{
  "intermediate_size": 896,
  "hidden_act": "gelu",
  "norm_eps": 1e-06,
  "qk_norm": false,
  "attn_scale": 0.125,
  "parallel_block": false,
  "init": "normal",
  "init_std_up": 0.0334,
  "optimizer": "cautious_adamw",
  "learning_rate": 0.00152,
  "weight_decay": 0.14,
  "decay_fraction": 0.669,
  "decay_shape": "linear",
  "doc_mask": true
}
MLP neurons of a small language model. Each row is named by its layer, matrix (up: input weights; down: output weights) and neuron, and shows model dimensions 128-191. Each number is 200 + 30 x the weight over its row's rms, rounded and kept within 0 to 999.
Before each neuron's rows, "fires on" lists the tokens most often at its 100 highest values on Wikipedia text that the model never trained on; "fires before" lists the tokens most often just after its 100 highest values on Wikipedia text that the model never trained on.

fires on: "\n", " ISBN "
fires before: "| ", "|", "|  | Independent", "|  |", "- "
L4.up254,159,177,183,258,198,206,200,171,123,139,147,202,200,206,194,213,230,120,220,205,176,223,202,218,205,208,184,237,241,220,256,160,162,197,212,186,203,208,193,186,198,184,180,139,221,200,236,171,180,222,147,199,226,183,179,207,163,197,208,202,227,227,239,205
L4.down254,155,184,211,222,218,202,199,161,220,166,198,196,183,203,146,162,222,155,247,194,146,189,238,217,210,216,237,233,226,129,196,212,252,235,277,240,194,208,250,234,213,164,204,188,204,211,193,173,163,137,259,183,157,179,185,240,237,161,190,223,226,216,186,224

fires on: "\n"
fires before: "| ", "|", "\"", "|---|---|---|---|---|---|"
L3.up332,149,203,225,233,226,193,192,231,106,212,190,250,205,217,177,183,164,181,219,227,226,232,200,222,202,191,222,234,243,185,222,180,175,226,263,153,177,201,201,173,166,152,194,166,222,220,245,168,179,235,188,233,194,194,176,200,176,212,161,203,174,212,225,175
L3.down332,181,212,194,188,239,196,196,186,197,193,206,157,184,204,164,185,210,189,218,206,192,193,232,213,214,202,213,202,219,132,207,174,212,184,302,169,199,238,227,213,211,121,203,204,206,245,196,160,183,147,204,248,192,172,74,230,259,199,182,235,182,181,177,207

fires on: " ==", "\n\n", "===", " ===", "==", "in"
fires before: "\n\n", "\n", "===", " b"
L4.up839,162,203,214,190,176,199,134,217,223,203,202,226,206,211,155,195,186,196,227,179,133,193,210,213,192,197,203,207,189,215,168,214,231,215,170,254,246,188,175,204,155,254,190,204,177,197,191,238,232,249,151,189,150,259,177,205,227,245,166,205,211,198,203,241
L4.down839,153,156,185,206,242,171,171,214,209,161,189,166,203,175,204,231,205,198,244,222,163,204,192,183,153,166,249,147,188,199,220,177,196,241,214,231,211,195,198,149,156,180,205,188,177,231,206,197,224,211,112,171,158,197,223,231,186,231,201,212,233,160,189,173

fires on: "\n", ", and "
fires before: "| ", "|", "end", "ve", "|  | Independent"
L12.up735,175,170,198,220,206,216,233,241,165,153,185,236,216,221,120,175,213,159,213,226,129,178,197,211,194,184,186,230,182,189,190,223,245,211,195,214,206,237,163,199,194,149,237,142,217,197,265,190,157,235,206,201,212,184,184,163,199,136,245,202,193,236,208,214
L12.down735,146,221,241,170,167,178,210,177,220,206,181,188,202,233,206,205,227,225,364,215,228,211,204,225,168,210,211,102,209,255,206,230,151,174,195,196,202,194,190,233,235,232,234,229,194,187,188,262,218,180,233,153,198,189,157,226,176,177,174,133,227,198,174,149

fires on: "===", "attalion", " ==="
fires before: "\n", "\n\n", "1", "2"
L2.up107,247,202,123,203,142,175,214,224,198,236,244,223,204,223,217,240,217,166,213,206,133,202,209,226,172,216,217,200,163,213,226,168,210,205,184,194,131,146,175,229,207,247,185,215,191,178,197,235,267,238,209,210,161,177,209,189,233,216,213,174,175,195,175,190
L2.down107,172,199,209,267,207,178,216,206,184,180,246,205,219,160,242,192,223,198,247,206,208,175,210,224,144,157,139,198,160,192,232,213,223,203,172,195,198,231,289,205,194,187,187,237,200,146,191,171,204,214,190,167,229,215,165,212,168,250,204,167,242,164,177,167

fires on: " ==", "\n", "//", "ip", "==", "am"
fires before: "\n", "\n\n", "-"
L2.up649,208,212,194,166,221,219,179,208,214,234,241,233,193,192,240,181,193,162,194,118,147,256,208,167,202,175,177,212,207,212,178,195,197,239,202,192,191,177,186,188,192,185,202,188,204,159,179,189,220,252,254,232,212,276,198,173,204,290,156,189,205,187,192,189
L2.down649,226,239,223,187,209,173,169,168,208,191,185,169,219,244,167,210,203,167,218,207,238,211,168,246,247,204,208,177,245,197,177,225,199,197,253,145,208,195,214,178,208,199,221,171,192,216,234,263,199,157,217,181,195,255,115,170,160,167,171,185,226,223,207,201

fires on: "\n"
fires before: "-", "|", "- ", "\"", "- Position", "- C"
L2.up759,156,195,223,199,186,212,193,205,142,189,165,259,203,206,199,224,197,185,228,235,210,207,223,280,257,165,160,261,213,167,217,186,178,200,242,156,195,197,168,163,178,169,207,146,207,207,222,203,186,260,195,223,196,219,179,234,179,230,189,214,175,195,249,190
L2.down759,196,189,156,184,227,182,182,174,189,198,196,208,199,214,174,190,244,163,221,211,219,198,258,144,256,193,200,239,206,145,199,177,244,203,248,172,176,217,206,159,228,106,205,169,213,241,211,150,210,165,237,244,228,190,97,229,213,193,243,223,175,214,203,231

fires on: " ===", " ==", " career", "==", "\n"
fires before: "\n", "\n\n"
L5.up117,177,224,186,184,186,214,187,189,181,215,240,222,158,167,183,229,214,155,237,215,154,179,191,169,168,238,254,270,133,195,162,191,206,208,201,155,194,229,213,208,233,195,216,253,216,165,184,189,245,193,198,166,172,256,195,175,227,282,152,194,156,189,158,207
L5.down117,208,189,168,219,190,205,157,199,204,154,179,199,254,210,213,211,256,264,147,230,212,212,183,256,216,152,170,213,231,205,204,171,175,175,217,221,173,208,201,189,232,211,204,155,195,207,184,217,230,196,206,211,207,221,252,245,188,189,229,233,266,215,233,211